Weights of a small GPT-style language model, trained from scratch on English Wikipedia.
Architecture: RMSNorm before each block, rotary positions, no biases in attention or MLP, untied embeddings.
MLP neurons of a small language model. Each row is named by its layer, matrix (up: input weights; down: output weights) and neuron, and shows model dimensions 656-847. Each number is 500 + 25 x the weight over its row's rms, rounded and kept within 0 to 999. Numbers have three digits each.
Before each neuron's rows, "fires after" lists the tokens most often just before its 100 highest values on Wikipedia text that the model never trained on. A number after a token or word is its count.

fires after: " " 42, " pl" 7, " (#" 5
L4.up46:510524515542463460468511483509505529486522460507534496485524488526525519548450492499468488491497452552526519511525504477515504494509496507543523477502509521476456494548506509542516561504493523490444509522524473523511495514488489505486434466512497505535523502470498523502465465473557513489493516486476485506489442495500520486557509508489498485496520476470528448519463499525486492467519498464503470510501456490495466504492513499534511477478525498523517549517483466504492489478505461501518509512466541468516485500517525468444485500510516495481533509510499486528485494497550525524
L4.down46:503497518545533485498566487485528470497486498535535515524487501512484516522495481534480530514504489476485483530490532511461461551478520446475471475486498497524518499470535523462513519478506460501478497487465506482547483501452470498492520484458474500467510508478474495483511500489493522479523503489476536502474501478480490533496497497543485487490504508500514457495504514471539467510503474524510494496501530493467491502537536510509475507483524463491452483509506508472499505480510512465485476544496490490513519508504493516560470535515459523469494500490487492518516537504472514451

fires after: " l" 15, " Z" 14, " L" 11, " N" 9, " St" 6, " ins" 4
L4.up820:471501502498512517543466505492543488504518501502510491490515482499490496483516465541487494444498463502484533519474475431501502480497524500513556497494495528501515527483478476460492526535467492492529466484494546480505477532489508507515484487537531479507546503521504508505530527459528461512475473485535445507522484499499524489496499520490519526480459505469488521482495555528503482458452509447522497524480429455518458491432480490489489513500465497552528534485472490541495500534474499512495543522489480518493552520481546545482489516519497479490521542463510512511533504522472539522
L4.down820:510491502494482494515535480525489464523481526475474479543525529522509472495478490496488463488489491517462465485539530513505541489498474473496447529536463559466501529500530481478512517490495534507479485489509473482502508500486542501513452507521524518469512500465535495515443521528498497445479521526466557490507541500451506506493535494533512485472505530528511477479491542468479487505492477504455520498483491478470475486466466522507465452515503518445450523520492509504474502488484526526514520470500525499528542468509528489531544459495474499465469476471482513512527501489502450494

fires after: " /" 29, " of" 10, " for" 7, " " 6, " |" 5, " more" 5
L4.up3020:504478526568478509492528500476494458510490551506464511448462510516500522504496483547462477504462489489498512497504519535489489515490504472495520537507482549483472490479500493495469508533520481548517516525454481474499450508495524499538463508498511479521514455466512543537458477498454463473488533547554507458428541490497496548495508497536492522536535491470482469494466550542462519504517434519473549512517455498487509507456482489495481517503497506487474504507472487480507524515528509496541477523528490540539517531498519527454509477460539491500488494499518514467481479490507504486
L4.down3020:488491491481470523479492571512469591524516486511504499518513493533489495509498473474502479475529482523507499534500517478529523464528512496507490531512460510507511527495510508497464508506501513455541532522523520471468487481533511494487510469496516495538545491467486515544487461519480453483486535509474490459498527483477513474510491472474548517483479513506478553538534520542518539509497521487492452537485470476514499517497507452505504508457506526488462467503472515528482497506510530527562475480551446496515479496524483510475540495469484499501503509477529504485516497471522524493

fires after: " " 35, " |" 21, " D" 8
L4.up1853:535538497484490471526499484511510479484494516507466504537516491487507469517485499511516500510524484537529544475506486511497508522448506487543479530481480526478481490495520495495473498503553504527493537527487462518539487548481552504532554515521520553514535459496523499505509505500484509455501531477506524489519523505455447515490497554444506482482498529474504474484493527494489433510496511489489488544511467468535527488468528530502502476535481471497491526525480511501528526476473547546476520509504504492474499549515479491428487484490563530521528491501501495504510518517492456562
L4.down1853:473455482477517497458440528452505515491524480505445476488479482503513539479533501481521499530523487521489465505487512505540496520559548505514484540554479460517521508491484504529511505525508493483533488480502502494463503503495535475511479478496512493542515515502487592521530486515501495551500485547534514501457465499516498500501501481464486509492518513492495567540507505505476496486539514535546432478490508488487511511521506514501520506502460513533484475532505501489445485492517491527500513464541503494482489512506488488458508513450518492492482521502494509525488530503498504519

fires after: " (" 13, " J" 10, "\n" 8, " g" 7, "1" 7, "3" 5
L4.up2508:513509488522484515537517527506514502474509508496545533502503581519517524500496485510499498491466484493488503538475508501494479486484528502534514520517448508506494551543485467486463503524508507508486530510473529519497493499480536511540494512530519476477497484483570547540509542528469471511442534475528509447506499534498470465566492491511499479483511505488480509488435567507558483527515484514493500486530475446497533535498542479481503488476480547483523528470517511480488475501496511516470480474539486516519489532525502485475530539527496510470511513497509506500458442472478494504
L4.down2508:514503553507422480501462501506507488507480477492494502490523516458497501475528507507514490503491519497502518528479495486522482473495465493483497504480499491509500487496471523506486513464512492497508538539517518561476533491509512482494508461483499506547479515501512508537500474484514504510486468465547535497515548490509511549539539532495479534508543523497505499568496505513461479490503478515483493455499523538480491473513483472531496524487500500469474542490484459502489473477463505520520520535507534485502453482483509511475490500486497499541490505501518542511499526493517522488

fires after: " " 84
L4.up22:517492488515500480511553480535531545520520534483480495502521508511469546503471494483533441535468485511549473513481523508514482509481497501506482517501517509532488493509489499481505524461496487495531515482530512497523493517490489490491491504508521463479533524483470503464473521473498504506503519482527525473523481506490512528494489469485495481513481543478493495510458465461481475481484516453496504512507520473485531545441515491505472513487523475539491531488526513506526509499456514476521519521463500484492509509486490469471460463483494516501550507493467459505468522528501469504
L4.down22:499458499519514468515483450509504460474528468524492494476463486446514463513472510515504491536510503500473516532519473530482464550526499487471484479501455469493510478505503470507551473517484519483516477488500478471484481523539497518494500492496470507504480532520543508499496472464444476526548480510505518511514500508479500490490509479475499516477519518523492472503509503464498533502527452570486529564515525469493512457500506532515535474501559519451546487526495481481525494465513548511512472467543517505512491508519515483529457557491528494561465478478490499518509495471449539500

fires after: " " 45, " Z" 13, "-" 5, " s" 5, "–" 4
L4.up1529:480495475463527490504490471482502510500489528480515497511468525526496477475506473524484464518440462481489527478435512482520537481470467519515455492565494525512506513469494513488505514519509518510492528546472487487472467504508502496524452441522518503483492463524457540519505525510482501484489500512483457504486539505496506460521487487519471472486524496530478480493456482501514487531494494489519494508473461529484494510501507481453528517540518508533496501503513480500503507423507539501524485476497496467523532497479533456488504504474449491480501495481523463485492504473492464496
L4.down1529:518503521513496540507536545502499516523520487478527496482471458485493503466516502493492463483534470480498450466524502468503528514529518470511534520435453491486519458497511509512503468519492503493504510516470483492519491485433512466492546486501508479521529506504495465456505512491458529547496504461459484527509479531481525528447477466492522522506494458478538512527524567571477542495546470509483497524543522511513503450510519510493491525502503501422504451521521508509511430505517462488511553475502455497506427486531442541559506490439506513509509532528496511494519485519488534510

fires after: "19" 22, " (" 18, " was" 7, "-" 6, "/" 4
L4.up3132:448490459534512518516449482542538505528489484482506492470448571475563499520467529509511465454476481535482456495450516494511507493473521553488474476527555533498512491519495462475536559454542500539533471520508500540481459481520480499508499466521527516523535519497462519501518439531514518536481481512501485510473481485444525458471534500498458511525515484488500490492480488497493486524499506502529548463509494514523497528477516460483502471476489500520490535480464456480494466477500480524498490460519498469510495468492542518470488520484497524529462511495516505484468526527495512469
L4.down3132:473506535483462473477496521516515505503472500476512434514516531484497517489514516481515481490520508509546478487509465474531541508501540499491474497505533540460523464550533486506509522505475525507476522495507509489513511493484491488525500510534513521476449503437521469455479517485520538546484501510523469478529518505518497491480479550481487512517464526467504501512501557511489509514457513500448514524493462502461521493483538506504485496518479476479513499498519491472564475526498495518487560541477521502477470566480485501457484524515495448521508525492514486462504536523474482564

fires after: " was" 49, " were" 14, " be" 4
L4.up3367:478459501503501485523497517515529546529459510494486496514531513502479506511484493497510504522512476483497508456504484458504516459492500536492504467502533534437516504490515514472477504525521535527473488520433505493483507509507482513488525460534512510536509514546456473529485514533506502458495497531532521497458508468494504477461503511490504463494501461501485535542487504478473523501466519511447507524482507499527487516543542475542456498501455468547512553552453505477496523469510537467448519491522521497478513483485507511490490532517520509546525496480493524520496481494451464464
L4.down3367:486483503494517501466514531492446526522490465519457523511471489504455501505492487463495514518532568479487462508495549525492492481556503488518464534492528528528545504534520533461487501569507482527510515518473504501467494473500508492481491494499483507507527441503510477506488504551479497497526511477536443497479551528472457456495511502493497500509561452503496485523446497512510481498460548516508466459501493513480503503473518478533515531496481477491560486470497512500493503511491457482506514489524533508499484490470482440523515537513500513535538451458489507509479504487490471484

fires after: "20" 22, "19" 14, " of" 9, "18" 8, "ES" 6
L4.up1776:512463503518488437488508490462534466477486507505521478455519503501519518508524533489517496495459483487522516475516497523476510472510495457509473497479521511508458499474507477530516461509508503510475477471489491489505490487495499503493509439506530507498526551516483494500543486500518452479567496528523502493502499542562536467472493484546480466539512462545512471493505496512469492494513465491476522545497485479513451474491506486530492510497548509525541519541489495477495520485518492484498473526487491519537490513502522459527503548502498528522549454524455500518496497476499496522
L4.down1776:472520551526471497514522481536512422556501499509493524532538484491483500494526517467500480517515499504480475481500525530460488478490475537460549516454474487490523473486503526504495479498498518497512535489488513544480565455512511480481485536485464493489464517520489468495521490462523529486477538501493490493480507517526491491547463536498493496460500482437482462452482532487485476520487468510515475483525517514502452534466520524537506525509489493516509522475483506510525468535493496455492486539515496500489474483505479524547486494521516509539525516471513518497487454509470482552

fires after: "." 20, " sub" 11, " (" 7, " S" 7, " s" 6, "S" 5
L4.up2990:510527487506465510467508505494505490508464490495476500475483492551532457492541460464535486490504495508511513522450518473549506491496495539498449471508509518466515480516468512541516485463533464477476512511489509488497439500485533490450486486504485488523485470476515499506476495485508493460446548465472487480476504515500449496506478496497523441515503498530495467497516487487448470497503516484493504560474483511495480492491486477507505484477454515543486547532493521481482489514517512538496548496497484484511535520545490501460494517514494499511480563544461506479520513433519467494
L4.down2990:458477529526551495513493450500508504463529466528541458521477499493500494497506503519535461502456491479491512464526486488441529502474531515503513508470514471505441466524539459500487502499460490511483500471481491535510464530475520536501481530510481486529518524493496484468536485513513456541547449495486499512480525489502503527489499502490448511485521509494448507558463465497508510496511518534485510497524491512554529470467498500458450490478544509487512479486513513455537495477486516458496483524498463482492498505483498515495478545488505517503528539473487481512495473494499529477

fires after: " " 63, "–" 22
L4.up2993:518510488513505468537507523541484510535519452486531513535479535498524566479508509500462486515503467517482538527483532511471511493486519513553465548574511509542522503515523510512505481521529467506502521526509505489522538498572482551467470541511477495483520476495491522504474450483493505457536478462522535502489496500515487491549497448527472518515508508467470494468484489517489497519484487491509463502491529477522530495486476469493477532498525483541470524521497484531495447471468538495504477502492464532501461516510477467482509476515513526466513484552481517485483515502502496476
L4.down2993:530469488514493481532526539473544472455506526488506539494511517491486478507504500511484499513489478507502484510521519500519474491547508486503527502502519457495495505536497495455492486483485471530507516491496489463490477531530493487500463459470499497494507515509491515521458476528503532481488484528497517494511524466512518513489512515469543507476500477505478545551546492454483510491468501513482486492495537447495530469481518516514514459500533483506492502502517462484491499509515478525500413463497547490514523529488503474487516526527473510497500479449471485493458487530441552518

fires after: "20" 20, " a" 13, " his" 11, "–" 6, "19" 4, " the" 4
L4.up1097:490472453506522486521455566495499522501481506485538543451490529493515457550499492514480480506483496490506545489468472482549502509513475515497479511525462496507471550468522467514447474520555510506489469469535499505489532466494523459500516479477550541476573486469499507486510505506469477496505447503518484472496515505492530573508533436505497553492533460431494508528457520528506496510525502519517506512501473491534540487494490491492489514480487468488482480505478538512511530468550512475518512510475466500505495553481481511466488559486503513559536461520480537489517512485481522523
L4.down1097:478484509513517480495498517483496503467489508536517486492491497472482510544520498531473460534544485497498500518534509535513485549503474525482555480512506476505491473516511514458478481512507505506510457512488521433515531508506457512475456480469498523570476486495494530523530527541449503457501531456506515538444496497518510449497467513485467516487484533510445579498482477487522514492484541524513477521532508501504525462491517470498503537531472486489536507468503474468505507478489495465449554444516513437513564468506483477522546481496493507498483506494506500529502537492480508515

fires after: " " 34, " (" 8, "-" 7, " mid" 6, " the" 5
L4.up49:520520492488494492483469495482534509513465495537463488519493548561496528534493495487477517526524476521522489489431487494477519491523514512449484489517540515516519499529532492508473498516495502519541519507551518448517444523467492456478476483486540543517504505489477505459509488514486496550532507520527487495514486491491504488510519493463510500474516511523500512545501497521545463484521494510492532487495481540508521505472541434527468520515540519516511512532497473486464501524525550512520470471524486491498519530497529544467501499503509460483523509488515573491462494538461486512
L4.down49:500548525472503525520545465556508439482488526464528498485566487461512496493506511513501523517505475501498523562535469529505508508480524511487477500501487513459488459518507498494465531478485542538465483542491510501544533514495482486491529514467484532494503471489486495519499531522509532506459557510478501520460518537486479442507514484530447498478488516456492461501495516498536480474481467523487500494538482487486466479490520503515474533489489457490488466484529506488529504472500469478508494530435475499520476500503492496515468474456486522469496514536529518488499500480500508509

fires after: "20" 32, "19" 23, " " 12, "18" 5
L4.up1559:467465517512508486534504540462481501500510482499502532483521476464491520575510498521521534489479552502535517495498478527470467507508527477499480513529504511479499497473467490468473539523530458499504485488502538489512514515492522493500521484500490526520489503505484518487534507498441493451518512528487499512509502498475490534500510500511476534488491540447501516531499516517521497489514483504481521562515480490482484441482490477526482473479524502487507509503536497554517489503552520535524446541433489503505523515501510473463498512513479517508524488502481491499544531482507480530
L4.down1559:492533537496495476486453481468534482516470495522554468501467490469528485457507505518474519502499509524536482487499511484462460515510478480532482528489496518398476515521527479525488508517441533492500449511482518475458492517460488482484509508488515525478493495522531488492452509513505549493510477464494478540511523483539527485513466478498522478479527494489498491510462482471497508491444519482486543494521520509493455511516503475514522505500488504535509484492474507498509493548525470469506511531517541505511501529512480507526521500491510505499510477493484517485510452528472537486

fires after: " l" 17, " H" 13, " |\n" 8, " F" 6, " L" 4, "===" 4
L4.up3469:512493508498483498514539515527511498508493476533508508499541569556490505507490489494495500520510462512470468489468514518526471521508536486530463532499463513470498545500521529536490514524517493487531520467481491467481506485539495482470505522471536503494498502491509480516518541570463516512455501522481471469487535532458474527512536548499553519472517485506523527486475540531517504495519483528513527515481508490559563494447498459489515458471492476478499491524488522532490522490477532474562508507508509508518482505517509465506511502471520534478463481554494502490463479500472503517
L4.down3469:503534502516524518498485519509492520467509470507545510508507532470510505501514472483478528472464505488463434459508492520446475532509506544533479482548521455502553490527494484490511476460512493477515500487483528485511506460476486499490459505556487487529457481491504492489489530446509468496520491476488540541506476494511489504515561509534497518510506485527493467524492510483549519521537506515514509513474488513526497471500502480482469477479513476495484521471529495465501469494472520537509462502501485466477490517480534499502523525564515488501461456528499507502550503517521549524

fires after: " " 31, "19" 12, " War" 4, "ily" 4, "20" 4
L4.up1073:493442532507458511524457515447465501490520481531509508471473509487526478521497475497493476493491511490535529488435513499467476507485501500474540489518484495454435519482523490484535519494528548493508480473496477447491482528524468528486462446510478489515490497498482502496498531513496473475505456480556483556457501503514500506470487531503515499499500481493488473463515490516507502482487459487513512508489516501531482437481498517527489509484506485477536524543523462517502548468496465488516493512570510475534499523488511455490468550495538506512501512484475519491493489491518483487
L4.down1073:516515488496510538480496493504458504502458478453542480457483484497495517485520552500500490495494465499487539541504490545496528407454512508474464545509489488508530474492474470503511486526477493511509490495524484496530489522553534498507444491483506469537515514522511523522517469509523507533495485495489523463489494494503508485521544531485496484512493460543537478434509550509485449561487521479507540493469468482495494495498512558468478471444510515414453543452504479531485444516470529459493451530484490528490473507509516500518512525500462487517499493545512511506463448490504530522

fires after: " " 46, "c" 6
L4.up1426:481502450512494481522462514477505521530509493547497508489542486464494510483508481477462478506469523464515478494479501524525455497455524530525494492480484505505506508508544561471492520498511498514533506439522455467534449477501498515514464487488491493488520492496484493453472508551501438535480521511474477507474542503500485528505478522517495466482510498480459441486516500507497515531503483497525522524454510492501490488498480467466519534456505517506483536508485472511483511523455478484481453476502439487491526491514505477505513499545524512518519528485479481481524540504489524527
L4.down1426:500508543507470532445490488494467458515535453459557518486467506490494515483521499523502519532478496493525510464469514503457512495502472517507514478464514490471430463479527485530488508496534537511467489484514527550550524517530495499497529555493484511529529511479474474510525504500536504433501486514551435498563521483481510462513532493502475515474497524520498474493490548486463493470498547530471488518549501531482501497517541568472486493488517532512486461479487442537516521512501496539503485483482499514495465502480529530531457547507496476535486457498515508494469487477492534521

fires after: " (" 17, " C" 11, " c" 9, "C" 8, "8" 8
L4.up2935:501488486512460470493492499436506513540508515539487530494485528530506523507497506462442510488543500498474527510496549471572536519503498497475508461501479516453553527504516497450475512455513494514567474511481506484469498523531540526520545491528528501511493486487514523499457497503482513504491506486527488511502513519492497558463503471480525525527505517517485516531492509529480475539503478523462525479509490506494479519477496491503478500518485514484492505512497468481496521496483494527488511511512480480499519476543470503467584445507522473476501490518528534465496518485511481516
L4.down2935:458515491468524503518482508525543450511483473489473502489504467472514470525519489470547484522493491509487494525482509477518491491513467519504504480496509445507482471478514512531550503530479523483488492501455506546457528544501485501500489495511502511498493450522455469522509517520439497483494557502499532491492532478563517476517504490527519464513475484507468480479479490472493471476454477501505482499484513525498494515527524519484506535468531495507526499495458515483510499499498487518509470512485485520504524517495518485502495513477504487492498504486497503509485422488513515462

fires after: " the" 21, " |" 19, " and" 10, " (" 8
L4.up2347:543516508477474473484494494480478543480465529501514549502484506533497487491539526507486526503515516508495466521444543511499482479495479583490522484498505532491530494535485469510503499516557511520517500464513512507533503523490508511499518487488547442500497481492502498474469514512488452476543542508507491489460483492503519532502467530507525497505517471490439485528483520531534473496488531484495442529473468478503482492500484433465516517488493489542510530520484510524469501537529501500500517510539486510502531493475469479454550463477524492497481505544486483505524522479511489503
L4.down2347:489447501528535522524479472481518469485520500523533501504507511465523461512510468506527508517511517477520476494522492465455478508522508501506503491498475506526499494536486496518534484486478543501461542500475528487488498508503479505512526524467516508489527526496474519481515502481505523481522497473479433509487520484529458531484473489508494502507460494519445528504491537505494558517533512467477505529547482550471519437476542519449509494535544491491522461510533496469511525502496497477539524494494492460455490518487488470502441481497530540495524489478473497536476505463465493492

fires after: " " 61, " (" 13, " s" 7
L4.up3264:519506542515477498517500478480501493479457518507487530527451524533467485474483518521464471542503478533461504491463523535519502480531510536545507537491518498479514518534506486485541496530513504527494531522471522514460448484494486502484476505490520509522526503499498515531544469502507528485517539483523523489475503486498492502491483512442463486560477510505451513529496511468522530476530457517536479509499453480489538479489496474464490482516471448491551471535487478492509461471542518490497528505514543554468500514565515465474484503502537500519517502497488496538500521484489473497
L4.down3264:544461503495485463535535527507512474465474482500492538510534527447530501494513448525475487520515461474537524482487496483537525486484533534479468498493502493486523499492509483564497533456510484507484527476523530518509524522489472545540483492475476489488496500482489488553525467479516488493472478554474549524528503469477470482464519511543509466422505494482494519514503440490499541503559509504537511511515529441500474495510515537504524459477498499466531470516510438488540501525529529537503503496508467512549471517470538502526491461462498466462499490498529511488523515527473520499

fires after: "," 40, "20" 18, "19" 13, " and" 7, "==" 5
L4.up2338:512513477456484506499488499517512514490475489488489497457488467520491514544508520450538489541461484500516480479459535484526511505447492505527469524521473552508499501507533516529495529497519519483478520509524454528521460528459479504471484466486481512525561480460495491502519520501492460487496502501488467490462479524501517478515522448469501534494512503538509495492500468487532468532476516530500531549480497507499535482488459457498506525486491475472551503457433519503507519510546493513479491517489455472515509550509531461499483506475522514532518527519470512455521526513504454465
L4.down2338:481521531497482477465526473513505498520520522485479493464572521463515461497501517443521462518499519521529518454519517516487517529481520511467503526500479503458511542523531496515479522508561475475521453489484503524446516467497522506553522509504484511521492469514435443475481485480474453516501502510489500535451467505504528497501460443498501479464502524433469507523492474514525507486511494459514501507528553511484512529405520484504532505517446497516533538501475457538502475494494501497497512483477487506473513537520481473477519493502594509505523510514475472490472519514486504486

fires after: " l" 18, " the" 18, " L" 13, " was" 10
L4.up40:485489461499511457537450517493477518530507508498512534503557504513493516471488453484519539492505494496508520484466499495479465500479533512484498503495496496514519542480526553514508517521504505495507481465510524471539492486624524533528506513477512501489512509497507513480529499521534553472497469557511461508529497495503489501527494510514487511499503492516516497516511468539492499543407451522511503514479497487479520506516504509486469479469511522521514472520507496551514523510517500528522513509518476523528498514493488465515508474519519509500486515518515504493502489485499492521
L4.down40:527497491514485512453528494497537435455519542506513507512475531478493494553523555485501494529493486506472483491507515499562552485492503503491492524477499480479478506475511447486506488523478539511448472502472504526484500498484498502515499496508502501509549485509486462542462501487477484510517503469506478496485509484528478514478493475473483485493509507461478559483506514484507530471514529495501486478460492502513485513503471508523521506497517521458492473494527502483504486534484517506501471463520491478478485512516476522495485518510493480514495492475481489502531527493493489483

fires after: " l" 14, " d" 12, " St" 8, "St" 7, " re" 7, " all" 5
L4.up11:434507495490497530512479487535510531506499482463500530501518549527534536504466498513542497502481465493509509495447473490454468524516506521491462490556479551476494487546467478470530500534492513531505473500487503516471513510481484473514470505504535487517551440529486482510496503549497477503536473514517465504534474464492511520496494502453511471515523445499462492497516482535497526567515491489496503523525448530521495500435509495460508472495480525541534511493458493547492486480480527531500501476541503507503476488510470476494491492495510532525500531462524509502467509492516573499
L4.down11:528490475515490566442506532516505491535519478494471496465512503477471492525479506500502498486517459511504487496500475545505470490514533479501501487505472505495532512546493510474488516520494488475565491493526532509496493503516549477511496515483487496528503504472508462493536490510488498500527515512529490435478512489520478522505504523534539535472519483478469488544475487507548477498558498449471475510511515513478491544521498504574497495480522511528496506433519529486511505541509472514509501504542486548482520484524477455464503477508494462470498476499498482497497499476487490519

fires after: " c" 27, " C" 12, " (" 8, "C" 7, "|" 4, " Pr" 4
L4.up2712:465465504492502497494483477487508526486501495520489507451478461508528491520466457516518479506513479516518482519490559467503537491478522488492525475493477505490545495538457485513538532555501562520495485484496525471512489477491490524504492503556472507497499523500498491480466479475541491532523535485505481497462515510432521508509488463574494499512494495510509529515507492471541506492482497484486500481457456501496452511484489497492532470521484492510477540468491501483496492518498487501506515528478495488492506504496508495463495520492556506496504513458489534458545506482500478496
L4.down2712:518517513523521503451535522520514504477510472477515449494501527521513488444537522493495495504505483497473462516507497487542469529488500542500462491494477475482487521501500544483521466462495492533482454533475499454518529531473486502509528516497442538530515533519479514449478494490476504495487564483520489516517499482507491489489475518468507498465510499486522473472514494495509475507495464468486520524555499532497474510457509521492535516453481504505494484481486489494462520491518476497492519520474472507516502489473477529507500525465510513522521497505528520430502510497485507473

fires after: " l" 13, " H" 12, " st" 12, " L" 6, "ra" 5, "L" 4
L4.up2814:500463465514459525483499485508534516551478519516531498466564553550565504521472504498536491503503554524497535500468540511513434542481514502513474510509505521507509503532513526477493538486494531549491539515476473485497505456494509503486467482508491472469511493485489507548509512555519468458460482474487517489514495483447488505545501521447530515524489522484500506466508545536497545519476482510492506510489475490488446485502510499472498476525487506500551477477531492507540500508537512503494458477503530474478500484525509507517515454526492521540495566476442488512486469492486520522
L4.down2814:498546459531472438503482495522494541483492510495506470534502510489502536487510459542502496515513459482517502488505479517489476521553535559477496542496491478519520469506506441479507492519487442484538502505516520492504492483507464499496466474487512521466506533476518527502465499461506505517498526499482489527473549492530493502477501467440474501529510516497465556537472481537480481530519484549527509467490506530544536494441477483476482506509473494478474514466485505538514512449499489503504452477480529470503483500497482499471503472471498550514496488547566504490530487478510510527

fires after: "19" 28, " Sh" 14, " Al" 13, " S" 12, "ar" 4
L4.up315:490435521527539468494507522529560487514506518502479513497522503509530463531489482513508505489482533487501487516496507530501544538455486481523460468496471551505523487520521519483506497501515520499507496517501473532482488547466503511523493491466540542538512493469501534508514486506505435481525473540481502496515505507450496488532531519470534537514509513474480477490484502536487529510463519487517536520507492472453488458518480467479545447470497454558514531509523466512513518536504499481493497475511472519492468530536480486524525475475511470523511546504487487527510548508461468515
L4.down315:511490520533553453532524488518495481501507495530497544520522492524510534448510538503537464504516482502496486490536501489452450526511478511508479500476468476467506521488492506495520468515508505462495460491521520498514489484522472533450496534502504505548487557500561507515471506501495544513527482489488477516490491473532480483511499494463462461500499497480490464482484529482540505539521514487519480533505494546481448477520554515548500498516511458531501487500447540471509510508516482526494530507460507523494472519457504497500492500471474449522508492500550518490495486532505498503

fires after: " |" 20, "1" 16, "3" 13, " " 13, "|" 8, "0" 6
L4.up1703:517461482473474453447512504490500574522496539500495539514491524488505524476520460506491507514490525526476457499472508494502533514509498511546467559505468508509505513468516498481467485524503518509513472523500528507496474539507495495522437519529514520500518495506473546548541502505556480526518511516474527457495479488483479474511523507484490532497491555530498503539470534505524494520515515496511461540515474481487504561488515507435528514513499515522508468539513503528507466474512509483488527504492468489477501527484533532513506489491463439507486511457480534522450481502479474528
L4.down1703:501527500528502524512496501487457489497500514514495462473526510502490507451508501439491530513537516449508522494507486519469483516548518486461489479441512506462533474532497527502542526494542488464514533514493490480508505500469570508521506517498502504467471523506499497507518531514529465494494506480480482522475488492544511493509454511505459484514478452499530473501512479500489512481518483509468495480523526522487476481443471467536492473528514490518523495483507493467516527481480500523476523519460493525518458491470501471534456507513533503520504539545482476460509517506503477475

fires after: " Sh" 11, " S" 10, "S" 9, " pres" 9, " s" 7, " Gl" 4
L4.up2801:500516456463514475507489477555485544508495519504495466509486506538495482489531457494490491531475483460499506483464523516501510472448513495491445459508489495515508468487514520463495503515526488508474528520501521532489491489512543533493509499506515487504483458498503507459537449512508472495478492509494535512492446531486481510530536487563503532524434500459517466485505464502493505529528488511514538499483531498530537511494457484496500538489461496569498499480479490540524475501461482501472488510508518514508484506491521516469470489473478461522505493489470492498494527518511490477
L4.down2801:515495545542499490475477495516474539465477489496549542517486496520493530537558506535488524500465492524495487475500459496499468479482527524516527488524483479492505478474512509529460490493522512474478532549493471507523539514441484476480517528511478509537497555494534509507486490508490498506494447458511436493491465501530474484478519498505513560468518505477530470515501532481492509490481512541478527513511519480491489507500452532461480522522475501475471488535498521470480498456470504486495483500503478483509537479538462561502516543521517535486490502507481476474493523540504504536

fires after: " " 47, " |" 16, " sub" 13
L4.up1226:510475529503458532457524561490500454488470540504497503426483507523509503491519454514533456525536502529464513489510517522506498515488535488520496529502499558474521536506505475555433571532562506553500526505492464480506494534477581551502502496520526479510542498489495551480475478545497509494507493529494502496486545512473456541468499524522508515525492535476457481497509506488494495506460504498531497502528488476482521519504488516497528506486496474511512517479444540513461494512483483534493518532479494480464511512515517496488514511471487502483492452526511528500485550507514470515
L4.down1226:497491460483519528505466549511498521488462508518487500503489491506495491489547463487459475504513493558460495488495516499489523488501501502527465503560515487504506464499529467502496469473497511499517491551478521481474507492529500493482530428496504493508503450518495531480477503485476478504521501503522518530457516556496449494480483471488463521485495528505506526583473488480572530491573508518484421475488513469499508497457466487505494515491437477474482523474497484529501462499510502482542498489507506471449536476530507488489521508487507542493469499487542493488538495485538490476

fires after: " C" 16, " col" 12, " c" 7, "C" 7, " comp" 6, " enc" 5
L4.up1510:534497458466507508514494501476490498514448542536524510479491480508507484534459491480527496516507493489507500491501532458492531484491495563492471437483492485516483509471514472498486490486532523509515487525499491513494507528485562506506449503518526479519476492507499508478454512516466514506508556456486492480504520500449479512541548497533507529506441505451544525508482498571497516496516545482467529497519456478505483520500480502514511464519521493549477484440500501513491511481484529479493535504504491521522518512553492509447497493512491529503516493525464516467488549512490511495
L4.down1510:475471501487520491533518489478485468509492467482495566488501547518514516518493524506484522516465521524524526509523521569500477497492486466539522505503488474489505493481502529481531462475481485544510496493485509533518520501521457534488495514501448471509470464496504499518529466480469505442452516509516535499484485505527513447485526486527512446516505498522479509472560513435504524471486504515492463548507508520490521509500492482505517485496474486488447459532482505505483557527483510498505524497477455526470485485496522606496513533528480454527488508505461487448501498504479472491

fires after: "1" 19, " /" 10, "h" 9, "5" 8, " |" 6, " g" 4
L4.up904:481508501533475496489531533539528532514492484514482536500497538527492482490495513450486516521477520504479484507521497447532522514514516511500498513530473524477546518437505519476510519535508528549492531504480565547494487494489533486446543498567512501496489503484510488522477514456478493502530534532521491463500501494508513507517509497514534456499513468476519491540501531521468431548501486545519553520493482517533488540488502489483459510498452522499492483488522496507497503497473555521500514519527471491468525526457517503484519519507499491520502508483518534487467531520492517542
L4.down904:464500501452563525527471536478525466494495510489509512523472497507530429487501502564534503488437507487489525479468476488479462539446520506479570494448478494515481516546485496531537503494509502477445521496504544489486538529491535533487490509522518494530558527453475502499529485541511551488493529491524475490516495470520529515504511528489461523498491487507475514480500448468448534506489522439514498508509541497498506466497477509503530495498493476479487458501485508494475491502490455526498479441452470549516496495471491471506469507528513546494508525502489485496480499455475496479